{
  "rope_base": 1000000.0,
  "bias": "none",
  "init_std_up": 0.0397,
  "schedule": "wsd",
  "final_lr_fraction": 0.0,
  "seq_len": 1024
}
MLP neurons of a small language model. Each row is named by its layer, matrix (down: output weights) and neuron, and shows model dimensions 0-63. Each number is 50 + 12 x the weight over its row's rms, rounded and kept within 0 to 99. A neuron's up and down rows have the sign that makes its largest values positive.
A block is one neuron, or neurons of one layer that tend to fire together. Before each block is what it responds to, as a language model described it from the Wikipedia text at the highest values.

Responds to: Main-verb inflection endings. Word-final pieces of a multi-token main verb right after its subject in prose, such as assum-ed, st-ated, rece-iv-ed, provid-es.
L11.down20:36 42 61 48 34 31 51 37 60 24 60 45 26 69 63 66 48 52 50 43 60 33 46 62 38 41 39 56 54 21 71 53 45 62 64 59 37 53 46 67 91 60 48 63 58 42 65 44 62 69 39 60 45 52 41 45 56 55 54 45 48 51 45 52
L11.down82:40 46 60 46 35 45 71 57 69 52 67 35 62 47 58 54 27 57 62 66 71 52 43 49 66 52 51 69 42 60 60 53 37 50 42 62 66 62 43 59 37 45 43 45 22 34 49 48 44 63 38 53 44 49 72 34 52 69 68 39 67 55 40 45

Responds to: Mid-word "ag" fragments. Short vowel-led pieces inside a word after its first chunk, mostly "ag" as in man-ag-er, Chic-ag-o, N-ag-a, plus l-eng-th, Gel-ug-pa.
L6.down13:36 39 59 48 61 43 66 48 50 57 54 64 36 52 60 47 30 28 57 32 45 45 60 60 59 60 62 69 33 52 40 62 41 34 41 49 57 56 56 40 71 40 52 40 64 50 47 53 58 49 37 59 37 48 58 55 59 43 54 59 27 53 45 34
L6.down43:44 46 53 46 70 49 62 48 49 43 51 58 60 51 74 51 52 58 43 64 32 51 59 80 48 52 45 37 57 56 36 39 27 36 57 57 50 57 15 58 35 54 48 64 49 49 63 43 38 64 65 35 48 49 59 54 53 54 56 47 25 63 79 60
L6.down51:52 54 60 60 37 46 50 69 34 50 50 59 44 52 56 37 47 35 39 64 60 45 64 37 60 46 41 65 62 44 53 40 42 59 35 67 56 63 46 54 49 35 29 56 51 47 41 40 49 39 36 49 44 56 38 38 54 35 73 49 46 61 62 49
L6.down86:54 62 49 66 54 58 59 74 86 32 51 34 48 52 48 50 51 56 43 49 49 22 51 45 71 52 55 53 43 38 48 35 53 46 62 59 21 34 32 39 42 59 51 58 57 37 53 62 55 54 42 54 45 32 45 62 45 64 43 49 62 42 40 51
L6.down91:40 41 61 58 63 53 49 50 49 64 68 72 56 73 35 47 66 77 66 50 56 57 33 40 45 65 55 46 45 44 29 61 64 35 50 49 50 25 46 49 64 37 43 48 49 38 58 39 67 49 57 47 41 45 72 43 57 56 52 26 32 51 60 33
L6.down150:53 52 59 47 50 59 30 69 43 35 60 67 43 71 51 54 52 46 66 31 36 47 46 55 52 61 81 37 70 58 48 43 53 33 57 37 52 35 64 31 34 50 41 31 29 58 60 33 65 62 39 55 38 67 53 63 41 28 48 48 50 36 46 50
L6.down154:30 58 34 72 49 52 47 54 50 58 48 40 54 27 66 43 58 46 61 47 41 59 49 72 62 61 57 44 50 44 39 78 52 45 41 64 66 40 57 39 38 57 39 50 43 50 48 54 47 66 26 39 32 71 41 27 79 49 36 53 62 39 67 65
L6.down171:49 64 64 33 35 60 56 63 38 43 43 42 34 69 28 51 57 44 43 63 30 51 53 45 54 55 63 40 48 58 54 57 54 24 57 34 75 37 74 45 30 57 45 58 37 51 57 46 26 42 83 51 52 47 52 24 54 35 72 40 60 58 60 66

Responds to: Word fragments ag/og. Subword pieces opening or inside longer words, chiefly ag- (agreed, agriculture, aged) and -og- (Geography, kilograms), plus number 18 (1838, age 18).
L2.down7:49 51 51 44 35 51 55 52 72 29 67 62 23 43 38 65 38 61 44 44 43 62 39 59 74 43 56 53 53 27 48 38 38 60 54 59 48 51 49 51 38 44 72 40 56 77 57 50 62 43 62 56 36 57 49 56 59 74 52 38 44 18 46 53
L2.down49:44 57 56 58 48 48 55 57 49 54 57 39 37 53 73 45 64 71 62 39 44 55 40 40 56 24 51 30 63 37 56 38 58 58 59 54 54 46 61 43 55 45 67 59 42 40 52 69 52 41 44 31 41 89 58 37 65 40 59 65 64 46 34 48
L2.down90:46 58 42 44 25 54 58 64 43 60 33 80 60 50 40 66 40 60 58 39 72 48 68 40 60 38 49 51 44 52 77 84 52 38 49 59 61 60 45 66 67 36 41 47 55 69 45 49 56 67 53 41 70 63 42 26 63 59 31 63 33 55 38 35
L2.down141:48 56 46 59 50 46 46 60 52 43 40 57 49 53 39 50 45 42 42 71 53 45 48 49 53 49 72 57 55 43 40 60 46 48 58 55 48 49 32 35 63 61 42 33 36 65 69 46 51 49 56 33 61 56 54 42 86 38 53 58 29 40 43 50

Responds to: Date and place connectives. Mostly "in"/"In" (also the in- prefix) and "as", plus commas and closing parentheses inside birth-date lines, e.g. "Born: 4 May 1940 (age 85)", "recorded in 1986", "In the 1560s".
L2.down10:49 55 59 44 27 35 60 24 62 46 68 32 40 39 59 56 75 58 37 41 51 38 52 37 45 55 50 54 50 42 57 57 64 52 45 58 76 53 47 59 19 61 59 32 34 70 52 62 46 60 56 59 66 51 50 59 45 51 49 51 59 22 54 56
L2.down154:45 55 47 60 53 46 79 70 42 45 55 28 55 54 45 58 47 39 54 38 30 26 41 57 45 61 47 56 53 43 54 52 46 42 53 52 44 56 60 56 65 64 52 50 37 55 57 50 32 63 51 23 59 51 54 54 60 79 56 46 51 39 28 45
L2.down174:62 71 45 44 52 50 69 50 48 49 50 51 54 53 69 60 39 41 52 38 25 64 46 54 55 33 70 80 56 42 62 49 29 33 48 58 46 64 67 56 36 60 62 60 53 33 45 69 46 52 29 60 50 41 71 65 42 65 15 41 48 34 50 55
L2.down187:48 46 57 64 45 65 46 46 48 57 53 53 41 60 27 45 50 38 68 41 35 48 45 54 05 57 41 57 37 40 54 41 36 53 46 75 64 39 62 37 38 55 23 54 47 52 73 46 34 43 61 64 55 42 49 88 46 17 51 79 46 58 52 57

Responds to: Mid-word joining pieces. Hyphens and fragments that open a continuing word or code, such as UTC-6, US-backed, 1572-1795, and split starts like e(ach), sub(jects).
L2.down47:53 27 41 63 42 64 59 63 55 37 49 50 45 30 58 59 38 36 60 32 60 50 77 50 41 52 30 74 36 63 54 46 28 44 44 34 48 48 36 81 52 48 52 55 69 56 52 56 65 61 39 36 54 47 81 41 63 42 51 48 36 61 55 51
L2.down117:66 51 56 76 45 52 60 43 38 42 59 55 45 50 36 59 62 59 46 41 52 58 44 42 26 51 63 71 61 46 68 53 42 35 42 71 48 74 41 36 57 34 50 54 33 41 46 40 49 31 55 50 65 53 41 61 47 65 53 46 35 38 50 64
L2.down137:48 36 44 59 53 53 43 33 56 40 47 48 33 24 64 41 50 61 50 56 44 43 52 58 37 49 43 67 51 84 30 48 51 44 40 50 46 62 61 65 52 40 69 65 53 28 56 51 57 41 53 35 57 67 42 57 63 13 61 58 39 69 57 30
L2.down138:52 40 78 60 49 43 65 59 50 47 59 38 59 42 29 64 69 40 36 38 49 34 40 57 55 67 46 74 48 67 58 57 37 36 53 54 51 47 48 62 47 45 66 63 49 55 43 64 72 26 50 21 43 56 50 56 31 41 58 64 46 32 44 39

Responds to: Adverb endings and modifiers. Word-final pieces finishing adverbs and hedging words, chiefly -ly suffixes (gradually, generally, primarily) plus not, would, while, later, less.
L6.down9:28 48 60 51 51 44 44 65 40 47 50 48 48 44 52 67 61 33 62 55 64 28 49 31 57 56 47 62 50 55 44 61 58 62 48 52 25 45 52 40 43 43 49 59 60 54 46 75 47 63 46 59 45 37 24 51 52 67 82 41 52 61 50 78
L6.down26:35 37 20 17 37 69 50 35 29 52 48 66 52 48 37 55 38 35 65 49 61 59 37 57 45 71 46 49 12 47 50 52 58 54 43 45 56 54 63 52 54 68 54 35 47 51 70 49 58 50 57 47 56 49 46 23 39 46 56 46 50 50 75 48
L6.down49:44 59 53 81 58 71 36 57 61 47 62 46 33 75 70 43 44 47 51 70 66 59 49 57 38 59 36 61 73 19 75 46 63 60 77 32 53 41 38 59 48 48 41 62 44 36 57 57 59 57 52 37 24 41 48 37 49 67 61 24 32 53 67 43
L6.down106:36 52 44 55 53 78 43 33 67 40 58 28 63 50 55 46 72 44 37 35 65 60 50 52 48 49 49 51 50 65 63 45 49 63 44 52 19 40 48 44 41 54 53 78 61 46 47 59 34 30 44 69 59 28 77 33 42 40 54 42 33 71 48 68
L6.down113:79 41 45 53 61 46 55 68 44 59 37 31 48 35 66 62 52 35 50 57 52 42 40 53 40 55 54 49 19 37 42 52 37 40 56 56 68 57 53 56 34 45 45 58 45 51 27 49 39 77 57 43 52 48 36 32 63 54 46 27 50 67 55 47
L6.down115:59 53 27 56 34 78 35 56 56 58 57 50 35 58 34 34 44 34 70 55 55 60 55 39 26 43 57 82 52 42 61 58 43 46 56 53 43 53 48 57 61 44 48 72 49 53 42 51 49 64 37 42 31 61 53 47 56 53 62 47 77 49 23 34
L6.down131:38 45 41 68 50 35 47 29 57 47 56 53 45 54 73 34 42 44 62 59 58 68 37 49 47 43 58 69 45 50 56 49 34 51 39 61 60 52 44 42 59 51 66 53 75 43 39 55 37 39 66 43 61 47 55 32 80 58 48 40 48 67 59 71
L6.down188:40 49 64 66 48 46 34 47 52 61 47 39 50 35 54 27 43 39 34 51 36 60 49 28 49 23 57 51 74 66 33 46 84 72 42 54 48 43 46 37 77 56 60 50 49 47 52 37 63 43 57 61 40 57 69 51 52 50 52 52 57 43 76 43

Responds to: Verb-completing suffixes. Final suffix piece completing a word split into tokens, mostly verbs, as in facilit-ate, organiz-ed, expand-ing, before an object or preposition.
L11.down69:24 46 36 42 35 68 63 47 56 61 56 53 40 59 60 33 44 25 48 53 37 72 71 60 39 65 62 37 45 33 59 47 46 41 32 49 50 35 34 52 52 45 72 49 57 74 62 40 57 53 74 64 53 45 43 27 60 41 53 53 33 56 58 44
L11.down109:49 48 42 19 58 67 45 50 54 63 62 53 41 70 61 52 52 54 47 53 55 59 59 27 53 40 55 37 43 80 42 32 40 38 66 68 24 25 32 33 57 39 55 41 51 56 47 55 34 57 44 25 43 48 51 41 67 42 42 35 49 72 37 66

Responds to: Hyphens inside compounds. Fires on the hyphen inside hyphenated compounds such as play-off, two-year, X-ray, quad-core, and weakly on other mid-word pieces like -ist, -al.
L6.down2:48 48 31 48 32 55 70 45 73 60 28 50 26 39 56 44 49 54 58 50 40 54 36 45 57 39 66 16 61 47 59 51 59 52 40 52 53 39 43 47 45 32 48 56 51 35 35 44 38 56 39 54 25 71 44 21 34 39 61 56 56 39 63 47
L6.down3:73 62 73 63 46 47 45 37 65 46 49 36 66 40 27 62 57 43 21 45 70 39 39 68 54 59 45 65 51 53 55 49 39 36 43 55 60 27 48 71 66 42 76 51 42 48 51 45 57 48 51 61 40 49 48 44 35 50 71 49 42 69 63 65
L6.down33:86 56 71 61 56 65 61 52 42 58 48 42 35 53 51 53 66 64 41 58 54 41 58 28 19 48 49 71 77 47 57 55 40 48 64 62 46 47 60 28 39 55 48 39 51 34 49 34 34 34 49 38 56 49 43 58 48 46 61 56 57 55 48 45
L6.down60:62 37 47 48 30 53 37 42 83 50 69 46 14 57 61 46 42 52 72 37 47 60 53 54 40 41 54 54 35 43 67 66 44 62 48 57 49 35 48 47 53 57 57 42 78 57 43 72 35 49 56 51 44 39 51 47 71 57 67 55 66 32 50 62
L6.down71:61 41 20 73 58 34 63 40 57 52 36 66 53 62 32 46 84 35 45 56 29 55 45 58 44 48 64 66 29 64 49 43 38 47 31 45 55 41 35 46 51 37 60 54 70 43 41 51 52 67 46 45 62 37 23 51 68 64 57 39 38 32 41 40
L6.down72:37 45 76 38 40 76 49 53 52 65 46 51 40 55 32 50 63 47 56 60 54 31 62 36 57 48 52 73 44 52 29 45 46 42 40 52 48 60 35 58 53 52 54 19 41 49 50 60 52 79 39 58 71 52 70 54 39 46 53 27 65 65 27 52
L6.down123:35 41 57 19 64 54 77 61 63 45 46 65 56 76 34 61 49 37 34 41 45 62 55 56 47 75 50 38 29 54 64 56 46 38 61 45 55 42 53 53 79 44 48 38 63 48 60 50 48 48 42 39 46 53 34 58 58 52 44 32 37 47 63 72
L6.down181:61 44 46 47 54 48 45 51 47 63 52 37 49 44 69 44 41 55 38 48 32 67 59 39 54 42 45 51 69 70 55 38 35 54 40 91 61 62 19 29 42 34 62 55 65 71 72 45 71 43 44 49 59 45 49 63 43 62 33 49 45 24 61 58

Responds to: Table header separators. Pipe separators after the first column name in Wikipedia table headers (No. |, Pos |), plus line-start dashes and mid-word pieces (H-is, sci-ent).
L6.down24:31 53 36 38 52 38 54 59 51 34 38 39 46 41 43 41 77 44 68 36 54 54 37 67 47 52 43 53 36 61 51 67 52 53 60 59 53 54 23 61 84 30 66 48 52 37 48 29 27 58 56 32 58 61 60 57 38 59 62 61 26 29 43 54
L6.down30:69 55 43 47 48 28 41 55 58 38 48 44 57 36 44 48 52 46 51 54 57 60 48 57 53 65 51 44 51 56 53 51 52 38 41 78 55 58 69 49 64 43 50 38 42 59 47 39 67 41 49 40 60 39 53 56 64 45 69 31 40 30 58 55
L6.down79:36 42 65 44 49 51 40 38 64 45 39 64 44 42 55 36 35 49 56 43 73 34 43 62 52 32 61 71 52 51 50 55 50 44 35 60 47 29 55 35 14 64 58 37 56 44 47 68 59 56 50 61 43 49 48 26 48 48 54 65 53 26 68 49
L6.down89:46 49 39 47 76 50 38 39 59 49 71 55 53 51 48 60 73 28 55 65 43 46 52 61 53 44 46 34 50 59 48 70 35 47 35 30 87 44 18 70 56 54 25 42 42 60 37 43 30 52 44 38 52 61 38 52 41 48 53 58 43 37 36 32
L6.down126:43 44 33 45 46 43 33 55 43 40 49 53 57 36 57 43 50 58 47 69 61 20 48 64 53 37 37 42 60 56 40 62 54 63 57 52 32 65 65 50 52 41 71 61 67 45 68 44 74 45 64 35 74 57 61 40 51 49 45 45 27 52 61 40
L6.down178:41 52 50 52 54 52 26 39 54 53 25 38 60 48 55 18 45 36 66 50 52 62 37 49 23 55 49 50 50 69 58 68 50 38 50 38 66 48 60 45 41 44 42 45 61 43 34 54 67 62 44 32 47 56 58 23 57 45 53 38 20 20 53 57
L6.down180:63 41 50 47 55 37 39 44 39 62 57 33 66 50 40 52 42 58 69 36 97 51 62 62 59 40 43 61 36 82 41 54 53 55 45 69 41 58 45 37 27 45 57 62 47 47 63 50 51 57 65 50 34 46 49 37 53 59 49 50 48 44 74 38
L6.down186:61 55 30 36 58 70 73 51 48 34 49 41 54 66 33 72 51 37 44 59 57 41 59 46 33 57 49 37 45 44 41 52 37 49 64 65 49 53 53 75 45 34 24 54 36 35 52 65 56 66 52 69 77 58 51 54 49 78 52 58 56 52 36 39

Responds to: Word-initial fragment pieces. Short first pieces of words split mid-spelling, mostly " n" or " m" (n|o, n|umber, m|atter), plus first digits of numbers in tables.
L11.down8:52 67 43 65 54 44 58 39 55 43 57 52 72 54 24 65 46 31 45 55 44 57 52 56 56 51 59 39 51 45 65 44 39 37 68 58 58 67 45 39 66 51 46 58 42 70 46 55 56 42 48 61 34 34 53 43 52 54 58 25 43 65 67 60
L11.down30:52 40 29 38 54 56 66 40 62 48 60 34 30 32 69 58 45 49 50 58 67 64 40 47 49 48 59 47 48 47 47 49 49 28 62 75 46 41 46 40 58 48 35 63 56 45 58 36 39 79 63 48 64 64 46 48 47 27 66 60 73 48 34 45

Responds to: Feb and heading closers. The Feb piece of February in dates (7 February 2026, In February 1972), closing == or === of wiki section headings, and mid-word pieces such as ie, ol.
L2.down91:47 78 48 49 47 61 48 50 48 34 46 43 55 54 55 67 88 34 27 56 47 47 49 56 39 54 74 62 60 58 32 30 50 46 40 72 40 47 33 62 49 66 45 47 68 58 46 53 41 38 66 60 43 50 63 42 62 58 56 56 53 69 39 46
L2.down130:37 47 70 53 48 64 35 30 52 55 69 56 73 67 51 52 43 43 45 68 39 42 63 61 26 53 54 31 53 45 66 45 41 47 58 32 15 54 30 46 76 39 56 71 44 61 40 47 59 54 61 59 60 49 50 44 52 35 55 34 54 50 47 45
L2.down156:45 53 46 41 55 42 37 36 39 41 64 37 45 62 53 68 70 66 53 34 45 50 39 49 52 74 57 53 63 55 61 48 31 46 52 36 44 61 47 52 37 61 47 47 50 43 63 39 51 64 81 52 39 62 53 63 51 49 44 43 60 40 37 46
L2.down165:46 43 60 54 34 58 52 59 38 54 54 58 46 57 55 44 41 49 37 66 42 47 55 62 40 46 61 52 55 54 55 51 48 42 37 36 39 37 64 79 35 59 41 43 15 63 29 24 45 62 34 31 27 49 73 41 63 47 51 54 74 52 66 66

Responds to: "ing" word-piece. The word piece "ing" inside words, whether suffix or not, such as Swing, sporting, Washington, banking; also "that" in "at that time".
L6.down47:60 50 23 66 42 32 49 39 41 52 58 55 58 51 49 29 64 25 31 28 52 42 51 36 42 52 75 67 56 68 42 43 46 29 54 67 57 64 53 63 50 46 57 48 52 51 40 42 43 34 47 52 26 54 55 57 53 56 54 40 18 36 54 69
L6.down48:48 54 48 70 56 35 56 58 49 51 37 25 43 32 54 65 42 42 40 38 49 56 56 53 56 37 52 58 58 59 22 49 51 34 57 79 50 61 51 45 66 62 34 45 48 56 49 35 52 40 52 41 56 58 58 29 40 31 51 57 59 80 45 55
L6.down61:44 46 51 61 72 51 47 50 58 51 75 51 51 48 57 50 32 41 54 57 55 66 53 46 37 44 37 36 82 54 45 42 48 35 32 48 39 70 33 40 58 60 65 66 47 51 48 56 56 46 29 44 33 63 72 57 67 49 54 56 37 42 48 44
L6.down109:61 50 53 43 62 46 47 55 59 42 29 57 45 60 35 39 55 15 65 50 53 46 49 46 46 71 46 50 44 52 41 58 49 19 54 34 44 64 64 42 53 41 66 53 62 52 34 44 66 49 48 48 25 58 48 44 39 46 51 84 63 16 49 72
L6.down134:59 44 80 42 58 49 20 62 68 35 52 65 58 30 35 63 59 61 49 34 32 39 52 38 56 56 43 45 43 43 52 31 45 41 45 44 59 50 59 43 64 62 56 57 25 56 53 41 46 77 44 32 63 62 45 57 49 59 57 47 66 48 56 49
L6.down137:51 62 52 52 50 74 58 39 34 43 68 47 62 32 21 44 47 20 29 52 42 49 39 22 33 46 51 29 58 23 50 21 55 55 62 60 49 48 53 38 67 63 60 52 45 41 47 43 51 61 46 38 66 47 69 57 46 37 56 67 65 74 64 45
L6.down184:62 54 61 68 62 49 56 51 55 39 49 56 40 60 62 45 69 30 38 61 44 49 38 54 51 34 68 57 32 32 52 23 52 48 45 61 50 52 37 51 53 38 60 38 68 49 51 24 79 49 56 38 71 64 56 84 44 31 58 28 43 48 45 35
L6.down185:65 47 52 61 63 39 53 53 70 55 48 50 41 49 39 24 48 59 58 52 56 32 57 44 54 51 38 36 68 50 45 47 54 49 37 68 52 62 56 60 35 61 59 62 38 47 36 66 48 69 45 53 51 32 49 51 59 58 50 50 68 39 60 48

Responds to: Incomplete word-start fragments. Word-initial or mid-word pieces that need a continuation to form a word, such as sup(port), im(pact), se-ver(al), Ar(ena), offic-ial(ly).
L2.down23:32 56 42 70 75 65 49 56 51 33 78 48 63 39 34 50 40 56 27 55 49 62 35 47 53 52 53 60 51 74 49 38 74 41 57 38 41 36 53 50 48 51 59 39 39 47 50 33 48 34 47 57 38 28 48 47 56 43 61 50 60 78 49 48
L2.down36:51 29 60 41 42 49 59 75 41 42 82 51 58 62 49 31 36 26 55 43 50 69 34 60 28 64 45 68 67 59 49 45 49 39 43 44 77 44 31 50 27 54 35 57 42 57 48 31 45 56 75 55 37 61 64 50 60 66 73 52 53 53 50 44
L2.down70:52 42 61 55 48 49 63 53 50 46 53 69 58 45 32 46 61 19 69 50 52 39 43 62 40 48 54 54 55 33 53 61 65 50 61 44 77 43 41 48 08 40 56 42 48 68 43 49 48 26 51 68 67 47 53 60 70 58 65 67 39 51 44 51
L2.down100:66 40 51 34 43 54 55 50 56 54 68 47 61 48 52 52 48 63 37 59 41 54 43 74 60 56 45 43 55 39 60 50 43 37 34 63 54 53 36 63 25 64 54 70 54 72 54 49 42 58 51 43 46 75 32 38 53 42 69 56 63 40 30 62

Responds to: Mid-word fragments ot, eng, Count. Word-piece fragments right after a word's first letters, mainly ot in T-ot-al, v-ot-es, m-ot-ion, eng in l-eng-th and eng-ineering, and Count in County/Country, often in tables; occasionally also or not.
L2.down18:38 63 41 43 55 85 42 31 55 55 46 67 35 49 41 62 36 49 33 57 31 67 51 45 51 46 80 44 32 65 74 20 35 66 60 18 37 57 43 54 64 48 40 58 69 60 60 54 40 37 67 58 73 37 40 46 39 62 54 67 42 36 71 56
L2.down65:56 62 20 63 46 56 41 37 55 50 49 59 29 47 42 67 34 18 57 64 44 61 52 43 58 51 58 55 45 38 79 49 25 47 39 61 36 60 55 58 75 49 44 77 48 47 57 35 64 65 68 41 33 70 51 39 43 46 53 49 55 59 39 71
L2.down112:55 33 45 50 57 32 49 19 53 32 69 54 35 62 46 46 51 48 35 67 49 50 56 61 45 47 59 44 41 44 51 58 54 38 44 67 60 28 41 39 50 45 31 46 53 52 53 54 51 50 68 52 35 48 56 40 77 52 42 42 36 20 34 57
L2.down115:64 57 43 68 40 59 66 47 51 62 55 53 21 41 47 37 45 43 40 58 55 64 52 51 48 50 48 24 42 59 68 35 56 48 55 40 35 46 48 54 57 49 43 63 59 49 44 46 51 64 64 84 37 59 48 41 48 52 39 48 36 45 65 57

Responds to: Split-word "t" fragments. Single-letter or short fragments, mostly t or T, inside a word broken into odd pieces, as in cap-t-ain, T-otal, Con-t-ent, p-h-ilanthropist.
L6.down17:62 56 46 35 42 77 48 47 28 55 72 48 63 62 50 58 68 37 47 44 53 55 48 46 51 41 59 61 37 61 45 25 58 48 62 69 46 45 51 45 51 54 61 54 26 39 38 67 34 50 51 62 57 34 61 63 51 61 59 63 39 63 66 26
L6.down42:47 58 43 54 41 63 56 44 42 52 53 52 78 08 42 49 60 58 72 74 49 56 41 37 48 34 64 38 48 60 61 57 36 64 47 59 37 37 63 48 37 44 48 58 33 60 22 62 78 43 44 68 55 55 50 37 70 32 35 43 49 53 49 39
L6.down99:87 53 54 71 62 45 79 37 55 50 20 60 59 44 32 53 99 40 48 60 38 55 35 60 18 59 37 41 51 54 59 49 33 41 62 52 46 44 68 52 61 42 37 55 52 42 54 54 49 39 46 66 58 48 55 39 48 56 47 54 35 70 38 41
L6.down108:26 45 56 49 61 35 47 54 56 39 34 37 34 60 48 45 54 68 43 65 44 63 48 41 44 66 53 47 41 45 60 45 41 71 56 29 45 72 71 33 51 60 23 17 48 40 27 42 53 45 25 25 38 34 24 56 48 42 46 44 45 55 52 63
L6.down111:76 56 35 51 49 78 46 42 56 50 57 49 22 47 48 30 83 54 50 42 35 70 38 41 54 48 57 43 61 50 55 37 55 46 54 61 61 50 45 47 28 42 61 48 45 35 41 52 62 53 55 73 49 30 37 59 58 47 52 59 41 64 46 43
L6.down128:42 55 50 61 11 68 35 46 34 64 29 50 47 47 59 53 84 79 48 40 40 49 40 68 42 35 76 45 51 59 40 47 49 35 36 59 76 39 57 38 57 58 68 56 56 58 56 39 46 64 42 52 44 54 67 51 86 50 40 57 44 51 45 66
L6.down163:56 51 44 50 32 44 77 59 47 45 53 55 60 51 56 37 57 37 61 37 49 47 59 51 46 35 49 63 44 52 47 45 60 50 43 39 56 46 42 57 83 40 65 45 70 34 38 63 54 61 40 40 62 43 42 54 20 52 82 53 24 82 53 54
L6.down165:79 53 31 34 47 70 48 43 57 58 49 49 53 35 21 70 45 49 63 35 52 43 42 37 63 23 52 60 57 32 57 09 48 42 42 47 58 48 47 48 28 66 22 54 43 50 28 29 44 36 58 64 61 74 52 53 46 52 32 54 67 77 47 29

Responds to: Split verb endings. Final word-piece completing a verb split into pieces, mostly past tense in narrative prose, such as w-ent, c-ame, mov-ed, to-ok.
L6.down0:34 65 46 56 44 52 51 22 43 59 55 47 25 50 34 52 58 36 59 50 49 25 53 44 58 67 55 48 62 55 47 64 57 47 50 36 67 40 43 58 65 48 51 90 39 48 50 57 38 85 52 45 43 57 59 49 42 47 67 41 38 66 54 55
L6.down31:42 64 43 50 56 50 75 66 52 43 52 65 37 50 75 45 25 63 42 30 54 34 69 49 51 68 51 52 33 55 43 55 55 47 43 44 51 40 46 47 65 36 46 47 45 53 65 54 54 76 58 65 54 38 47 53 51 76 37 54 41 53 70 63
L6.down40:54 44 51 70 65 59 64 60 71 50 39 36 47 56 38 52 54 60 39 37 38 35 72 47 62 47 57 45 72 49 34 49 63 63 60 65 32 63 36 63 39 62 62 55 53 41 41 59 40 49 60 47 66 32 47 67 43 53 53 61 61 55 51 46
L6.down65:45 67 66 48 57 39 49 52 43 49 61 44 61 33 20 51 50 50 40 65 46 64 68 63 44 55 40 53 57 28 52 54 29 62 51 43 29 50 43 41 65 58 64 42 67 41 41 45 49 63 51 47 36 55 44 53 59 54 47 40 52 39 46 74
L6.down103:64 24 74 48 48 48 54 49 29 47 50 54 60 24 49 57 40 48 59 48 46 48 38 49 43 29 43 62 48 64 44 48 35 56 54 48 63 62 55 29 63 71 37 34 40 38 64 53 36 47 42 51 53 39 44 62 29 59 43 30 56 57 62 47
L6.down132:56 48 52 22 54 55 50 60 47 37 49 33 37 30 57 55 55 47 66 54 48 63 63 40 47 44 49 48 43 40 50 35 57 56 59 30 48 55 40 68 53 52 57 59 43 55 40 54 56 70 63 82 45 28 70 41 41 44 68 48 72 51 37 59
L6.down156:52 44 49 60 52 48 49 62 65 58 49 53 63 44 49 44 43 32 31 47 32 55 47 25 54 48 34 62 52 47 33 54 48 64 39 38 67 28 62 41 61 59 49 57 26 34 29 56 73 46 31 55 54 56 58 41 39 61 46 59 72 55 75 50
L6.down167:57 55 50 60 34 57 67 48 67 50 70 38 53 53 40 49 43 33 49 40 53 37 56 31 55 45 47 32 54 70 33 60 66 79 33 62 53 38 30 60 54 42 74 44 74 36 48 41 54 43 62 39 66 53 40 31 46 49 43 53 57 29 53 38

Responds to: Pre-verb auxiliaries and adverbs. Auxiliaries, infinitival to, and split -ly adverb endings just before a verb (went on to, has played, gradually expanded), plus word-piece fragments like to in top and m in Olympic/Army.
L11.down44:55 42 36 43 50 69 23 73 40 44 69 52 35 46 54 38 31 51 49 52 53 49 52 40 49 43 51 49 64 53 33 52 53 64 41 51 55 58 57 60 55 40 61 34 63 37 56 28 47 46 57 65 54 58 71 38 27 59 60 56 55 33 56 63
L11.down65:41 50 26 32 72 66 44 53 70 70 70 37 28 43 52 28 57 53 50 74 45 37 43 50 52 45 55 73 59 58 55 57 50 24 42 57 52 42 76 52 40 61 63 55 58 51 46 39 52 45 35 72 49 57 55 40 53 33 51 58 44 50 49 49